{
  "num_hidden_layers": 12,
  "hidden_size": 192,
  "num_key_value_heads": 6,
  "positions": "alibi",
  "qk_norm": false,
  "attn_scale": 0.177,
  "init_std_o": 0.0045,
  "init_std_up": 0.0221,
  "learning_rate": 0.0104,
  "beta1": 0.9,
  "max_grad_norm": 1.0
}
MLP neurons of a small language model. Each row is named by its layer, matrix (up: input weights) and neuron, and shows model dimensions 0-95. Each number is 200 + 20 x the weight over its row's rms, rounded and kept within 0 to 999.
After each neuron's rows, "fires after" lists the tokens most often just before its 100 highest values on Wikipedia text that the model never trained on.

L7.up302,218,204,224,187,202,194,214,182,217,200,221,188,187,212,219,164,230,187,197,197,221,214,189,154,192,223,182,190,201,207,205,268,212,222,175,251,186,185,222,208,190,222,194,208,231,197,222,189,200,226,158,198,180,158,207,177,210,234,205,196,201,178,182,232,199,215,210,207,197,177,161,196,188,212,247,206,212,221,215,200,215,178,187,200,237,207,204,190,194,185,196,175,210,196,190,211
fires after: "\n\n", ", ", "\n", "= ", "the "

L6.up163,179,176,193,196,226,197,200,183,200,202,195,215,200,195,194,193,238,206,195,183,217,220,168,203,244,181,173,205,205,174,229,217,199,184,193,222,230,198,235,181,204,189,198,200,205,202,194,149,167,183,190,177,190,184,220,201,199,223,195,179,202,231,193,253,219,215,202,219,186,215,187,213,211,199,218,166,233,198,211,178,178,173,152,201,190,221,210,175,199,204,191,187,210,219,215,196
fires after: ", ", ". "

L7.up93,193,171,234,194,187,167,177,192,171,205,156,182,241,191,187,218,230,215,147,200,213,203,198,190,197,208,220,181,188,192,189,200,209,207,188,248,216,223,205,181,196,226,201,209,192,234,212,218,216,190,156,211,183,212,201,239,191,243,207,214,221,206,186,212,182,215,184,195,236,224,184,216,230,170,164,202,193,198,204,192,194,216,195,203,200,187,170,195,204,211,208,210,194,193,207,170
fires after: "W", "F", "| ", "f", "g"

L4.up495,192,182,229,222,202,176,170,204,237,244,222,192,180,196,190,200,200,200,183,202,227,187,267,162,219,205,229,205,194,177,196,176,187,191,223,201,195,189,174,208,191,196,214,199,226,198,179,222,177,195,167,211,187,256,210,203,224,230,199,191,212,204,191,173,189,241,199,189,249,201,187,156,198,206,189,184,186,192,179,185,165,193,185,198,190,213,204,190,220,217,232,215,205,205,211,161
fires after: "| "

L2.up294,185,230,187,219,232,205,222,179,160,201,200,196,208,194,224,181,181,168,166,188,188,192,213,221,184,230,190,200,199,198,220,196,195,197,181,218,182,204,226,224,200,229,230,219,220,200,160,201,199,224,196,198,218,203,207,188,206,215,204,200,175,226,166,173,205,236,196,203,175,191,173,194,173,188,241,231,218,195,210,201,173,194,211,199,218,225,209,206,165,184,223,207,235,226,244,196
fires after: "\n", "high", "\n\n"

L8.up243,197,163,189,195,211,197,204,202,183,230,192,190,210,224,187,225,202,173,241,211,226,228,182,198,212,159,203,167,189,234,208,182,201,184,192,191,231,205,216,212,218,195,191,240,223,187,238,153,151,204,227,188,215,191,231,164,176,178,179,188,189,224,194,191,186,234,181,202,211,210,185,221,203,179,166,225,182,195,189,252,218,228,197,219,185,216,179,205,202,228,191,191,182,181,221,201
fires after: "| ", "(", ", ", "- ", "the ", "running "

L6.up241,206,190,186,211,188,220,209,227,210,212,213,203,179,232,186,220,167,202,204,169,196,191,181,204,171,193,167,179,187,210,164,207,192,242,178,201,216,213,185,231,193,218,221,197,208,196,186,189,207,216,232,183,221,231,198,164,220,224,196,194,170,250,194,173,233,185,206,184,200,193,212,195,219,159,225,225,194,182,217,203,187,199,215,169,176,191,198,190,191,192,201,205,234,195,175,165
fires after: "of ", "h", "t", "S", "s", "for "

L2.up161,178,225,197,179,207,197,199,189,186,189,224,215,206,199,223,198,183,217,212,190,182,209,216,216,245,197,216,211,155,185,201,219,187,207,163,203,190,226,197,200,217,182,188,207,209,183,208,209,199,241,214,210,205,211,216,229,203,213,218,183,217,163,211,171,203,167,199,184,231,188,207,213,187,194,223,215,215,188,255,207,206,186,172,171,176,149,194,191,204,220,210,207,189,128,209,188
fires after: "=", "is ", "Early ", "==", "clos", "Synonyms"

L4.up507,195,170,216,177,212,211,219,204,221,200,186,195,194,204,203,241,210,165,176,189,213,219,216,155,235,204,197,213,175,195,181,218,207,218,206,210,200,220,185,207,167,242,205,190,236,201,196,199,168,165,217,170,175,184,228,192,205,201,203,204,198,226,208,205,230,145,219,199,201,210,209,181,191,207,217,161,172,205,180,168,184,223,180,172,170,228,197,210,201,207,197,224,172,226,214,176
fires after: ", ", ". ", "but ", "The "

L6.up307,210,188,217,149,190,217,176,168,240,207,169,189,187,172,170,221,197,217,213,203,210,216,169,208,200,210,223,189,198,187,188,202,197,183,238,191,211,223,200,223,198,195,188,216,201,200,238,181,192,191,213,205,201,157,233,210,204,190,199,218,202,222,201,192,227,231,215,186,221,223,214,181,193,169,201,206,216,214,204,214,230,179,151,174,170,194,219,193,180,200,215,239,170,199,180,201
fires after: ", ", "and ", "\n", "is ", "(", "in "

L4.up256,190,201,204,228,187,186,180,159,214,201,193,208,166,183,226,206,199,206,202,217,208,223,193,238,187,200,226,193,230,204,194,174,189,228,196,199,198,202,194,205,169,187,227,208,214,194,213,214,199,202,192,233,223,204,204,200,231,193,192,200,203,225,207,185,183,161,219,221,253,202,203,147,194,172,214,194,160,185,183,211,193,198,150,202,165,214,211,204,186,184,191,251,188,201,236,203
fires after: ", ", "\n", "'", ". ", "| ", "Note"

L2.up379,222,179,231,193,192,209,190,200,226,197,186,208,192,202,195,171,183,233,200,218,165,186,218,216,213,198,196,231,184,254,182,255,176,189,223,198,183,188,207,203,205,196,181,199,210,166,191,243,211,236,197,185,205,196,156,208,178,226,205,182,206,221,215,195,178,179,186,175,209,166,167,196,196,178,206,196,199,213,176,196,202,213,218,203,184,178,240,212,212,200,174,179,217,169,171,211
fires after: ". ", ", ", "\n\n", "Th", "In "

L7.up236,211,201,194,189,212,197,189,170,199,175,205,204,237,232,228,186,214,214,231,203,197,219,197,194,179,177,214,194,232,195,199,213,188,191,185,250,209,200,217,202,188,182,197,184,214,226,189,219,210,192,243,172,202,210,212,197,209,197,188,184,144,221,162,200,193,181,192,189,200,222,214,210,167,174,206,212,236,189,206,215,192,171,182,158,197,185,205,225,215,211,203,206,196,215,240,165
fires after: "t", "Be", "h", "T", "hab"